Weights of a small GPT-style language model, trained from scratch on English Wikipedia.
Size: 17 layers, width 448, 7 heads of 64 (1 for keys and values), vocabulary 8192, 32M parameters.
MLP neurons of a small language model. Each row is named by its layer, matrix (gate and up: input weights) and neuron, and shows model dimensions 32-127. Each number is 500 + 25 x the weight over its row's rms, rounded and kept within 0 to 999. Numbers have three digits each. A neuron's up and down rows have the sign that makes its largest values positive.
A block is one neuron, or neurons of one layer that tend to fire together. Before each block is what it responds to, as a language model described it from the Wikipedia text at the highest values.

Description: Location-introducing prepositions. Prepositions or separators (in, at, of, semicolon, comma) right after a venue, institution or event name, just before a place name, e.g. Music Hall in, Stadium; Annapolis.
L11.gate52:494518463475547486512489496493500473518550507519523402452447451556482465469520515483502483519500518492509507519473464484509523476502487483494497492494470460464483497452483523547552503488526523438493480520505474513467501521516504516492533532461487520460476522473443516522479472466525492524
L11.up52:514460503475508502525503521465474541515530470483544496498514526505506501528521509484515467498482448518534513527514565487498531496568455519482485515525504459469541496463542512526519488495531532506469481539534495504503496512475524479509577487498540495473512491484489522534505481493486485493
L11.gate61:483489501497524493490499466498481489536512482488507514473545491474456540495473546503525497535524501459536473466486511492495529544509455502494518495507456462480502506517517480501482487522489521512512552501514534483491527532493523542494477466520464465456514452487507521466483487481503525492
L11.up61:507530491509533548500456494502507494550567522471548453468513507534472488544514536518474482497482487455531532585491492540524499483503495502473467513501486521497490470537474514460544475502478506466473470499505471488488504548523485495440523496522492476500506473480471486447496454528527496478
L11.gate609:507488511510501470466479470494507433527497467480527487508537484511499471500494517466505469513508508493507489477524492513500513523501490495467495509498490495490525474491492491500533496538477524477494495502503461460483545517520531528455538530510481491492494494485517513497463424503496512509
L11.up609:535529522505488475516516479508507490489473517467516463440533462509422494495505520509497507490511515459547540489513509538505452507552474489522497513492493508524482513467514511502487527487534476521543498506504511498503508525544468494432516502483453460481462554522470511500456481475512509524
L11.gate731:493504495486526482522471499514499532499508484444549476466541497544527498482508520505476527508532518486543537524500477530504471517484514523478483548526518474502486481528479538544524460503506474495528519528439510512478462485515487490451525497472488486511459508503528471488507476526483524490
L11.up731:530491512485503500512515513486506469528507513461517507438486522485467464533468577492549474503521520504470550513469540505510481521479463508496461512457506491462485498476488511537511489494525487472492496547480473501528510475505467455482476556500478444480513483539512450515489482504459486505

Description: Parenthetical gloss opener. An opening parenthesis or similar mark right after a name or term, starting a clarification such as a date, translation or alias: Lorillard (son of, Olympiacos (4–1).
L10.gate117:481522472496498480524499520514508481472503495534490502481519511509506521508509487468544519483509518466527485448455517506483519460481523487533479489484532512468513527510487477498469519500553500512519473498537477502479500528490537496503517501532496452466537478473531458508520507502508503543
L10.up117:500531487480491508491479489448520481467513549532471532482525475468515464522521473504522515486458479506492509511500511478507479438456509559519513481509538494498546487483471500503516508505480532490532469436514528485507528453451517498517548485471466539497457527515518499491525552529517506544
L10.gate137:527493492494503549527487489532441523453500487500489454535515518501492471508511447494503496496478488539480491510478505503484516486496505448478495506501539483459494511499460540461495519497475502531462504523513470536532489514491497529466467506501522508520517510422507494493496501456545512502
L10.up137:481511487508472523468505506516470474450486469484495516464488495476465502487565466489502534523456470524477529504482511485475458485476500514500487513468494514485563497533521493505470492481493479517475513468523525463549480508514504520464496490513521516527540469499519483472515493490492570514
L10.gate146:474526483498477471500479501482500505426514553528474486530498505494477508516502486467513497558532537500513465495506520482488535473499545538483544499551522492519505487462484531521471456492507522477553522453503517537467557495507510568474499519542481467503490452522493526502507490542521537488
L10.up146:436487521475476509507496503493499464481444508477491503555486477494463469530546496474506516525519553507477489503467541491540489477465513515494509518511549529503501455528480525509480518514498528489517549484483501511490499471515477527481517476525467472481494486512504508487498511516481485483
L10.gate233:453456489509459487465459488560482486482478479515511443477446475464530472505522517514493523534528458487482552504519524490517528502528457503546501484465483465500533493531494480484539532508519486546483509498508506463475489508527538478557514435507479493481536512530500557538508510513550498478
L10.up233:521496508494508498494525493438502548487467478524557457503514500498500513481519506492491510505468522455514507512498510543493525471501437495514504492507486527475513507498544498508514511526507476535476530509520498536496494528487530559497501487541478549470482527508490506518486512481512509499
L10.gate249:481481464526527550455488513530536477537498521547489535547518501488501502526515488500498510509527514494512506499508484515477475498514513505529483503479527513481485461536499456542436522503449501495484513493493462482510473519514488499459455468469543487499512475443486507535512459522530514496
L10.up249:526457468480481476481468517506449507502500510494524469488496513498507518508477496503506460473496558513458529524466481542546499493470465488508504486445459512489507545487511476493484521481479473478507455508467517446480466487542491466499492509482478547543503516545514543518461490452456505516
L10.gate310:446503506514470510496472459485533475456482469475549530506540473511536461478487508457485505504511543504509490500526521519510493517523514507497498502495493552501503467512509510485495456489522483504482485512505527514539505483532501518484456524470508475497480483487556515500520512486487514497
L10.up310:464527487496494524494470459500470460461508512537556473500514503470491447502446493498491534512541524477488495537508535487499537509497497502451511515480510487463488470512499466498484521467488532524487553495476490505480487472489516465536484530482527527454482483520495485521555530446514452508
L10.gate329:538500476480557505481463459439460524481462490515501471514483492482501484536499460505508469517485511497518557478511483467484493498474497528464519510504546473513498525525497471499522538477463494552483497468507518504504497528484491517518482486496503516501542482502525471521523489519496518518
L10.up329:526457501510504463493482492497484536493523536514515463469481471511495456504544461499508547490507453504500489494478525493511499527506496519517479494526489465547472556482479539505514477496450498504483496537535503460527459510478447520541462491507551482526463496530528504552492531519491482465
L10.gate380:486486516569470512465522495480470496523525535478474482549483520509511490480506515509496472519499496471505497511521512477490530522495485512541507533483465458477499534511504488506482500494517547494479456480460472483486500529493521482553481503489551514510494497521484529510508490545501501516
L10.up380:509525483437484550541485489474485455485542469484466465485499526484570502518494535505451510473470512488491502461535490493509522491496496471522477504472510500509516509507530507526507471514490509525502458473525525509483493514504474497499546476516535495464473520510518481543462528484507543520
L10.gate394:520462491570519516495473503474489551478524467490516530464524455455488489518532501455436533527502533525480500498517536471503448482492491541475483499484531497478545543505497471529537516535532480492476496507511470485470503498512520453514551470513498496442510490496501490525518511462441493536
L10.up394:488487468517479505452542467516491515491467514513509485522527510496515495500513457525518472474526517492520502466500527511510535468494523530472506473487495491531513543527502510515495501523461505508517501537463513459489487518503558488502503492524454483505487462513523500545496494496471529508
L10.gate408:528525480502507494509507536523513484415494505446507528565511559516476494502489514485457499485476506487511480488454503460545519503492489499513515513514499556496481494482498452492448471497516501438454541506510510525469509498481521539496479492533539469502461506514527465455471493506556497481
L10.up408:484530485512518503471490507498514524490514481503489518536490506523504505502468481481500475474522508469471505539523497480472540541506436503483538516555518510571532511507515509485515495531503481537488515489475508498514524512517466445551521525489507515521509527527535469478512519509448502460
L10.gate497:523514498484519528476467484485472512474459482510493492502463550517495512526526510501513501530510516490463424498543488487499474537526477479565521501535487509504560512538514477493523532515492498522487483499486470484523494491501502561516482478501470511466507485495503530529505494458530495530
L10.up497:540474504514493518474467475479525501513481515473506477490482506504483461513477539495481479532465512486467470523527530456480484521527515515568494525483486481493532549514529489474512513491526464494491503475486505458471462503461484518486482489466476503471475517479536522541470491466560517509
L10.gate514:507515481553482465491499503453497489490506495442507476520504482469480516480486511537546514530531467467468515511493526486499498497470456505490458543519506460529471483472513443477458488533490483453463471495488533469511488509484516483506523506480520524511476474484503508517535486448503484489
L10.up514:524499509513532450516500505471529518511467481528487512522495483518512459500505519509518497512507526541504489499534500489480512520505523495488502487521520464541475554524475469519462512501493485482535490528511543516469511522517524502467523471491513478477473511486505508519509457485534513475
L10.gate518:485492504505475518544498500508541508478467522547500493494512495473502487506503523514488534509508498475475503552524470489471469480456485515522514505529543486487490439550520501527502550532471522527489506514562540529498517513511500543516501459503539521505493450535496515490531454506519547517
L10.up518:513456511515552527491522438535501502477496501523487503450513505548474466489486522480502548505511493491490496526472498493471484535497500557547507520502497493484491486471492452465522488483473517494451492479524472493508521519512532466521509476496502471534500438437501516511487456500510544521
L10.gate535:510506524512533501468515479470507477480509511575537517530456527495468486523489517496511503479473510503464477493479471485497474493480525545476530494513535477446523502485468438506502501485497511518530483511504518565493540460494488521474528507508495506520509518480512487505499488522485512516
L10.up535:486492516501538500513449509518497483507505536477525469539498483472507500507497504532513505468473460467511516495508513485492491516483527505520480531521480488438507463515493466489523526458522519478526479510528507496472511503502537486487517485522476472534555524484487540481560470515506520459
L10.gate669:491513509480510541527518491497523517495512501535493483498527507447481502494487518510500532536540478539504536494463465461533493449495533509558509501496512474504504514526471483517499512467538474490489485542495543532493468538514541496470549485468507489502497503494563512524520528491526518520
L10.up669:499481547519513485499498496498483450531517500520503508450527496481458454501532548474482530477497503493513486540487482466521542472510508474496489480528503499487490481495508511496499517504501522492484529502525478548478510527510513462554538464493554497477438466482480504513530506490475502506
L10.gate873:519460461532480526472465490497479541494535516442495480485507523504518476495448470477512505502455456501497499534496467453477492488543491504492465475467504505456483541453463475507517425513502504527504490530501482505501503498524533535503464456504490500529541459497502540491505463542492505528
L10.up873:551466472505517521494477516478481535503532518486524450523494514543524487528511518480495498472458485509549493509499444513513529487518475467492497490468472481525489550508475479536494502502473533491511500492503485430504492482528503471525495432576514493527532513487499509519487509481511474507

Description: Before an upcoming year. Tokens just before a year or date: open parentheses in citations, prepositions like in, since, from, day numbers, table pipes, e.g. (1974), in 1903.
L11.gate201:511495471550486509507496455504467474501499483510510477492485503449514506484513477526487483458452483498474492526477468482481475509478522512489451526516481540516503518486484457473504495544459506439526483464517525498469473494485548524500525488524485541514477508503505534475434504512501509480
L11.up201:503511497540495478492473483518518510545505482530514521507539501500479504478543485537517523501464455530507525521523511480548506519502465525482534505494479484526486473472467501487532466511460498510540508511472494478515475543523511507523502511500494523529493457479496498464498478500516487468
L11.gate435:470478520502531511525515499470510486515513523484510526513533496459496516477534519539537541484497522523487507472475481507522482484512483493538512495543461505516431506507535475479492492516455458503521517502534523510499502501494445509493486490531479504520513512542445503520502471462505493551
L11.up435:494522464551478540521533515503492478502532520515482508479494486515518457460524501517536470522517501523503475476524522510475471464453481472492520494449484487494470477530489458528449481526478494511500501460528537513500493480506506531457471526520493448486498529510484517487478471522506491502
L11.gate752:509526527502461511509573527499499473490455501517512554518480521444512535522486465519474473498481490479521533462463494472467511501448497530509486503523473505521506474466512513539525464522492444497466528469496505529484526470497472487494467499514511486478539490498488489493499516448527552493
L11.up752:511498537525436478501513522503493507499454497540483529498469525521523497501499481511531502515494500486504515456477474531511513527500537512522482510506538491530509481520514552509535528503494513524482495503513480516517535430487490510491503556468488490524457483481489477502463511484519466470
L11.gate834:497536548506450521553534489524504471443485481547453530538511517458467485424554520519516523544472464480492497453527547475492513504454518467501500528488537482530508494509459490479509475478454510526555460510483494504514504460482514502457501501538498498527494475509434500499502477449504485466
L11.up834:514493542503501494532497512507443454435491513512465502488487496488526512485544537527514499519488525525493474454463507520526523501508513502507477486497499451466488480483513490509473507512522503538504510538501471500498508499445531495470515549532474501491519492509500469478478476471514496502

Description: Match scorer-line colons. The colon after a team name that opens a goalscorer line in football match reports (Mallorca:, Cosenza:); more weakly, scattered mid-word pieces like ceramics, siblings.
L3.gate762:497492472489504465479505526502477505492503461533500451504487457516522472468489463475502495532486548484474514543504499509482459484507483531475477502511483502548529539468522525479546476498561501507491527507508479548473527483525500491503501524515470505502526524499470498521492452479471491531
L3.up762:484532552460472506521506499504492499484553491524524476561475449480479502507487486540497516533521520502535491473526490490520468541506531479497510501481480554492505482513481527504477513512528482465494506521501479516483523545485492507490500504470471552495504508484519466502506490539553526485

Description: Structural boundary tokens. Line breaks after a finished sentence or paragraph in Wikipedia articles, plus table pipes, opening parentheses and colons that begin new content; sometimes mid-word pieces of names.
L3.gate203:523537519504474501482497509495483527532493473492526478514490503492482471505496458450493483519491508502453465483457542519548509487479516502470524521521481512510474466476496526530521507451549538534475536534428514497510491555494488510502504503464579521510450462522487525519429490553474513494
L3.up203:483533457538510497513465491541506529491478509561466487497472493500485525519546478505535497480507524529517489525470488508509514506490502511490454499503510468520506515463504465525490444495524478511460529527462486455474513563461530509492465510493505503555489508510510533483497507487474497501

Description: Before an upcoming proper name. Separators and prepositions just before a place or person name, as in table pipes, match-report colons, "SW of" Brisbane, "based in" Oldenburg.
L10.gate170:540535519494514460517500520488514465480505530494524487483477508481518559524493520505532501505495517477534538482460531479470509551493501501489489494516497502524515505553480476570524464474489433453516498460519510486471493508517486493496492529513508477498490560539509511495468491461485495487
L10.up170:499512503496521450472483527484478530484512515470539481452473507505473520489523509513498536499497484466463522455522521497486526532556490522524478475478427518485540495509528446541489481516483497427526480453487499469491534479512503466497495508507518517508526483458508481471450476487472492457
L10.gate203:475489487502482517499483512511493488468528493477491516483427488516529482543495491496506526502480477496509494500517491490443481497486506509489507539485491471494521502498509486509546517496524499492492471466523474506512491503508553483526533457548453530492509525511501483516492478498513476485
L10.up203:395524539519532536475500486522514495506477507514481532516521481535519491496513491517474513511494487505504503489488484479494536499466515502511479482513509491463537538530533507523482445487480514517482467505495489546512499520492543535496538484477493524503525513466503510481518474479571488480
L10.gate234:491539497474506491505458482506493510501472508477498515457551487522470482525517473519530536481483544481506502489473498455508516476520459505515432546516488521520501519523529501567501544523548494509484539536543505504462512498519480433485468507507454463517483488522492472539469480459503498442
L10.up234:491474500479519477525518541507505501535452497475518492513509512496487492469517530505479525491532485489503461492459504471469515496460561530493438453480533507483452469558485549471534510477484482534479515501499521514485550511497483456490510460490534499520435524518492461505540493468497501525
L10.gate284:499498475519511497522496510497466470494499507496489527537478458477494473516534467481507528491524551454480488491492453502483467510547488508491522462492488478536474537494520487488532480505496505479524506494480524505518517533493513476524488531513522541502487547479502529531483449537498465468
L10.up284:488506513515521525486523487483498456494505497528470548498527471522539468521562462523502516489530497525497508462505457496500461514514524519518501486511501484495500515537555517450524464478534499532495515548517512522481550567491472526515518514484534513537504524468430453512479506493512471522
L10.gate311:511495504507531489502538521500514510517490519469453493464508461521495487542510500494507499476485489500517476467514525548467465527471496523558484484473490482492471492515472518490512510506479496543501544548500505480524471492531497469488472475504516443502463504474495514509511478473505515539
L10.up311:482504547490486476506456491552484519494521502488514504491499483522497485472491524501512516478510534470460503507518529468472528496487522520472520507487511481534493472547465478508539533510501487478523538559482475500503510494522488460487500529531511493485467468506486509557495506451496471488
L10.gate321:504514523496477539536507514492525470499447493550520493466555471448511493519476536527494469535495497498519513537498506533491486486504513477516472472502475519533500491497479504451547499525539515497459480558503515501477466519528503475476519448514438486533488501530487525476467441504515443481
L10.up321:499472525511457484510527509534506527491473475489485487455543534515462501566529488509511522488464474497495517502493531494448533498527515530538515510480483480474490551522512454502488514484519481484512526483472490544539504506504465454462513532530498489477528529481490534483445510501445486497
L10.gate580:513498531560468500477515492515496547488459504481495518524499485526453531468530540509503499547483501514483526548511551464486531512485487523496460505507527465502508512495518503494471468519527515489506544515469520530498483493463504478511495483536481556480490475482474530507506468467511512512
L10.up580:523498535495531520496514516510495548539472501488499514530524533521445515504474456510513490509444509477483513507510540520489539509483447485534531523532478473511509505516480493512486514485503510490525500522495477495486553530506502477472542488499450545478500511473481434491497472545505529498
L10.gate608:470511530529519515492491544525500525520512501484519491466521483528489447523514517492472507497501487522569514523468470508492524513507505531510503526488541540475486459542564518476543493508515527482467490516461532514528534516533470431485513444493505506524487475498534519531506471483486508507
L10.up608:513482467502478457491478480536464487520489482475470477535488449545529522497506511491489531461501483468510490479484490483537479466495502522484481473534500516479503513505531468513493477493480508511467473492489464486505570486506510483512477488482512470515502549505466503545534499476547513483
L10.gate610:485498505506510478519510494503475498485515513527464512514474506529497448495493463465508493475529506457485528490493508473516480519489542483499504520508457477508506489505491500494540475470471489508493475521483497517518530531479483446508437528509552503539521452562493543489464525494492488517
L10.up610:505496500461496493511489486515474503508503536471467447482483501530476527521455517518551496491480486497498520474506527517503500495527561491462514532514453498493514471529501474516513511516490494519478455547540517496491510512486508504469511502497491516485502475505467514463451484465498500463
L10.gate632:552498452500498491480490475531521462516486518483453459480500467526527485515538495536524524512524500481521497566523483479461492514500487469473471516494522509525491518509495523482504493475508487471510498493513524493459568492483504520523526480492484514484480507538471481492493503498506501501
L10.up632:510505479540537486492455522528500496506472548525491459507502480541506438464519505510508510522492501488485502514497502493439493518509477515477508527532524455479535494552497501523480496510467496478538526511518515502502541520504497533506533517502469487475564528519533532517531483492534488533
L10.gate698:483460519511537506525489521498519474498543465535490473494519485526545501528518504525464531531454521482546479484541495463483483446516497491544490468485477484486494469434537482501512511492487478440497509481512534503470522494494502503510507520503537458502514508487502481511459505493464529500
L10.up698:513442514488470513524524539491539464494503523519497541471499478518490517508484485518548500480488495492530506520505506480542459506509498508487503500530521512498559440481529488490527456509492473553532534477479485472515541494498498488506515485471440505514493493496531515499517518511481482523
L10.gate800:454516489478506468521508545518497536497517499502514488481515519522497491482531516477489515468537474498500483458481478526507478470451567527535514426526508527496468500538535492480455486482504500478487506517527543502544529483505510477487486476521501455526519462456520511504516497516509510469
L10.up800:493512539530523495517482509496481477489490520524464434537484437486508476484473526498473472522493491494485497504497512492515495484489499528481510470515490499509455476525504501512476491512502503476529500511530531485497508496515554487459475526526456497477548519544516561515455450498517466478
L10.gate818:509528496558509495485452498516464515488485490501531506510474519502477463502539533481478453523479489522461459511513540496489480500516500507547503480485517487515500491480489475554532488519538469474544495484526519460494522500498499469547557511570536475506446494502498553468486477494504491503
L10.up818:478461505472475524511517516458519528473494486528486519483503508522488513488505503498491555505501529484500496479493485443463497513492513492532468512520475491530463525519456491444512522487485477530520522498465518500495535514506486489501504482487528486472462482524470531427510546485485499446
L10.gate830:484524531515516547516513467511567502492501484532493496500483479527502552488463546498506481525518477500498500535487496507541449533477456534520448511541487488444518482485510492474489474536511507480492491484514525483480561485513512486500489484488475490486498575476514529524510516473563488518
L10.up830:498527507532480495462538503487504525545495491495509474509469524500493536495537461526508463523534495470491479499493508485487502513471523543494471518479514495509488510508494501488480516489478479538439551573465471507490524458479525528473552520519475464530538503460516464528490523475486472511
L10.gate843:526492516507524486506475473476481477517457481456520484463479480490473520496514513521483484490526514518538488494517498564456512514504497488513483547504483488513515518485474514534529502528513510464492478529467467488513526483501501516465515531487468451485515493492520477512442464514504553525
L10.up843:507497536505511535508448497535498429528484540537497504461514522485475462500484535508459482517483491488530478528498534525499476527463494490500495519492492461532511507487501514533530485502495488461484495526517464493486475448525500508471523508531480486524508491495513496444516432471506483544
L10.gate893:512460496523500449486481506485531489540467526478542529497507465480501500542525485515470521499501449471506510455493479477498554514526546509484497514493503496512486490507525510471501487531534523447464476512502506504539497509579510486502528452517486459514528505454543512520464486546535518481
L10.up893:492490492506510475506546479515519539515487478449517511471527515481513510542505472518507534567433513504503498522496489506470506495533482526456495531527487525487507462501491503506469444530493508474491507494497524471495469491535539474512529472495510493493482513480551538505484519513530473474

Description: Opening parenthesis after names. Opening parentheses or quotation marks right after a name or noun phrase, as in Rally of the Republicans (RDR) or Victor "Transport"; also word-initial pieces like Jo- (Joint, Joliet, Jovana).
L11.gate25:545505531530495502518509539529491496476520487523467518497500483506509486453451527509496542487504481505516511517480503484536518477472493509525504528526525482479553518524479490496536505506452537506499492540487534513461508500498544489486492457454477490505492468472486493488482517491440471465
L11.up25:511549511511485482500495463540477502511487492525546442485494507517475481534522437547538506490521509472531467508533459562539509500486479476542533511491554538543519472476477482492477498495462480457528529524505517507515548528532523501485510494490485478489506471536494531482509499536484487495
L11.gate53:460527481467555489525493476488520465481511500477511498470476514504494537450483514485494511517446495529539503471521467508496521459498511463495490456492506513491502510500490462485492509518574504502453508510483489471495471555578516498517495462493469503476502515490500500484517448486552501504
L11.up53:507520518483483478502497427519579530510516517518539498509469499502513488474475467540515511515497481460521519493496529478519510533501489484472542468491493507516522542482500489506476517530495492520501549500522512484560502529472515503503471500494499561510507514543512489463521497505503462525
L11.gate392:512508476449500477554473522456480486492520528535490486489515478476472477496520473465490491506494502466501512511503502514522494503469505503479500501466460508518494491548467492504557489506513495510481484551492534471486478500518502517503494486545470472512475469556521489446485506520497489538
L11.up392:490504513513452443527513501509488507483479477521557482463486487479509474495527473495527491499507541485527508496502484543458471480467479500485485529507503484490483453530470504530484486452506484521476511519499499497455488541488520495476494464487530516536508465507507522491515483487512539535
L11.gate587:464495527471480554483475472523526509469529478538518463522442475474525474452457470480481486520506470465491517496537489518520461487489522528466559485499506472518481492487527477491496540469469499479498500505528529494476516511487505503517508487499490483530479510508498529490492444501521521500
L11.up587:521530491522487508480476484554497502455529541471476480493525490545507501519481517487512516489475470532507479507492500548519485459434487450485487483465525520494545508525469448487514489499539485503471478506500483502480499461512480464530517493549487495463460508489510493520484523473504473484

Description: Parenthetical years and dates. Year tokens, often the digits after a split "19", inside parenthetical birth–death or publication dates in biographies and lists, e.g. (1940–2021), (1806), (1997–2006); more weakly has/have after a person's name in biography text.
L10.gate16:539522499471463494465527469494506511455527504496476506477516533525501515438469519505533530505495500490528462527506533530462485513468490517500520480501489488479473511531501543499474485475508498525509513492504508510503470546497485467515504512508495513566472483553497491498528505507502495497
L10.up16:500475504521512475472494486497573455511534524500521492524512496534483507494496473495509512533505523503520536492455502469470441444486529544493501467461482499504474555505455476519547492468520491520531486483532479444465477472470488523516529463463528554492554478537468460488480530459487501450
L10.gate159:460467514509547524524468471482534472521518546469514496453482469496489507503474509534535493521493491480450479517571480501456470483524492474494487522526473518478485523509527483481529465535486540444540564475519478493506524508524507518519523529500523492473505505484473550459513467508485496511
L10.up159:518483493505483518505456505505482523457487506543479504502451513513512507493477488516489493501532521483477507479489499481481531477530466493467469512489495490515483524538475480479514488481444476500479450476511422528474501513484486505536527498501484519538555494504519502487488457498503520536
L10.gate224:561498534521506544477568498492533502481471500498469520501495467486491460498528510491524480501528485531513500535528500496478478466560500472514462517556521470478523487504496465470471487462521513528492420524522533520518507481504547514533498493537473488547530459540478511495553461553465503538
L10.up224:486516474488484508504513508477539461502513494483528496471508537518537560497515510477523497517501465499502480496492506531471480513502516499495477486512543545483491480510455500454465513450524534520503515483493500525538516514487544467524507508548491515487535460515532547472505527535515533554
L10.gate270:514503468506461520477480480498499499530534560511498489530475529519471557465509482461567512491508546543459517519475514528514455468540502505506539479515493505474487475482468533493488484452452470476480517467505467503515492564501467478505554483501533562517487483511492519520518531556511500547
L10.up270:535493528492477488521493478530487516514505500508537494502514520505515506499501505485497461499519538511451466489468491521438450514483527497476528509521507521536493512501505518458533501494460438501462474524496496471499551490526505468508523505518530536493495491514519507492487535486536520510
L10.gate295:507514497494545490505493492528530526459474479551537476548517542472477504464499523477487534516511527541551455492545464502520468510502476487538514515496515466522479536480475546497529486517512461534493492469535542529517552513500521469497511495519499517492512460518454450521499473506506503483
L10.up295:479521529503480481490488504500512489499507479512549442542508517487495479507490508499511531527511528525492467500529497532542482485530518482515507554488512445527468471507509525500468530476470492538523526502485508534477530531505532508478527518535495507469519476491492511507487467486506537446
L10.gate299:484519508503479527491488509510529480510524486503469485538494472487532563462461441460503553468495522500518474476525478497503522500524541507471539490544494484542477512517477530471498492519542517496494452522504478481483493497536530482471508536535459477534509473540543467473460463492496520482
L10.up299:502504466482535476514491470514486487502504527534501456499544551490498467512508531435475484507523513464476507514473516483534483505532531491500466493494520530474468480537484494529571526502501454474537503465519490472479463504538494530463502509445529518503464485474469507530457548496528559478
L10.gate411:522497491538499477496497504519455476504536481536507512424546500490532525479479501491529499497489497545493512516511553514438500475524507509490545503497503530520528535510491497481448494560541453527450504513517508480491512528498515563520481510513490530481511499508464522499536439530494512514
L10.up411:519503476503514480516516505469517485499508479491507502508518530533503550512461511485506517521496447470478477505503519518519493473507573529511505544510493454507478496537442508493481497494525483543523518519501478458506485517508498472530530514502507497498501483477534454451489451481483522466
L10.gate453:493506488487525483553512477472504495457485480498551508511508471464507518501515533535540459513539554431529448424556503481523451468485450479511501453504519536532495495503525558481538474475487434479488501507491482527490507560496517496507519507497517521521498482475510499547469510471540502536
L10.up453:472477505530483535501483540499495506476549520520503470522495480530502514491470531456465483507515506470483522453466485497482491485536546475518543459532538523516457508518505532483530466532505455488496482523533495534488494500514498525485548526526481541531495447485489499552423479511483491500
L10.gate592:510516513484490445532485432515519504511490496499482493469494461494512535533494530520501509479542491517497473533498491488491513542433523470501480489491480505487418541515456541510518484487531509511507484490525506526552519488525479510470478496502527545511538494467476524515468490524497470521
L10.up592:453485457520486455499489513452486475513508472506494501517497502519527474495527465512500467520456496482491528457521495485466543499518504501461486543484497530491512541524480520474507489493500499507520498522502560525450483487487483512473493515506486508490522507524470503513452490510471514500
L10.gate635:530500524469529474470489470494499474524526508530500510456488501504492502494526525474522522461511501509511515459453492510499469481529491545507524498513486514483524526518502536519471515504500513475497516526498499483474483569520474499518547456520575497496565493483532511493490474526487528470
L10.up635:504498452477513495521484472507477484542494519518531503531484537512494511470497473518472471511514501519506523491509479465529547544522486481488502538507459510492524532471488520496494516494496486467451478515484532518537488496538508502543506480520525549469538477482529503510504517511455554487
L10.gate655:512556493513461485535489468520487513523485454485522507503489482483530522507503504500519477511472559466466524497532474497500494537506496576465538520498516510504500514522481509521471523456510497499496488492504513504461503513485504549508493498465533495475520504545503496497518476450499497485
L10.up655:488487465479525501521483517535440476509532482520566439497526476542508504522515526516513461480447545519447522504506464573488477516509490495452520544447508529474518515475450474552486512498486538532501569501489492503480516483478522515537518526470533534468486531506543539531481514516488531493
L10.gate743:539487518496478458525485490492528533453465451536514506538492554453515514469477491486471528498496543475516516535492497515497540496478507576510516506539445491498518508492506551525492524467514486522471495520523552501535511510521518477516552502491500511510459425537504486518465433497446485526
L10.up743:490483467484562504470477484527532527475495486508519542491479521478516487520472526497511489539466508507496506467548497483489470482478473504472496466531486516507526466490516530527507465525471529509517515560519528494510483503499464482466493471485467493490466509496462504510475528479538453473
L10.gate753:478539488487453481496505489481494530479512499538503526500544486535484517493487535465532486519491515475446494483500456513476503528490519527547486492509565510498507512509461531452496538490497453493524465470509465485479481515525508479508484491505467529452490543502514528477470516471506519509
L10.up753:522476526489489449517522512460570527491506524531479528513524501549473516524495494474483525488524480524463539483531484497501505539495499528478472491507499499485514496504524506521506522466521507471549467479538491517503466519512563505507491531474465508458521458491462502484489537503505504506
L10.gate785:495494461484569515510558502448492551454491548506493502501442473459470522478512513504508516497486503491478527484509543498472448498506511497458554479478508553497480498505514494464518440494494487552528504517514507508523536492487552486478507427475491495506527533509492526500514472506556490541
L10.up785:511504525499446501530514485495479467456537454522497513533478503527490548487512519489489542495505503486451489482463475488452501481518511523516491423528536487451493441532495508492510473498501493531516532502545528503468507494480493481497504489480541479508486523520460549514450516469494494516
L10.gate796:498543447489529495509515483503500511451497509489517495513540501509458511508486490451453485526503526498514511500509467469520468519491518494520501516494511464522507493500530504525542477562487532476503492508491526451544525479522470466520508507486519517489506516539525499511492516484506468498
L10.up796:490528508513451480588498478526481528455512471515533515531482486481506509507453515516479491522499493502505486534504500463513479529481502459512478469525516496453476496477503529496492498481514479507533486532453451462492448513489504472523504512456486490472474496499475479523477512495484475463
L10.gate809:516527495510471487494469519458521480500448503568490484515497500522501468500527489528492524523520531522487482503497490496533495498465543522459468451519474549474453524535488502505466509460514515529491484480487499538492542457497494486519525465542486468512458502466489529497466489507530494505
L10.up809:485524464465497518526494526444509516512494522509513485498499513499490513465529485502538450484545527498520444556511516469500504485430513487497503472522519504519488480480535472503503507513492497522510521489480503496530567496512467476506481446523514499527528471495508528508475492503525536483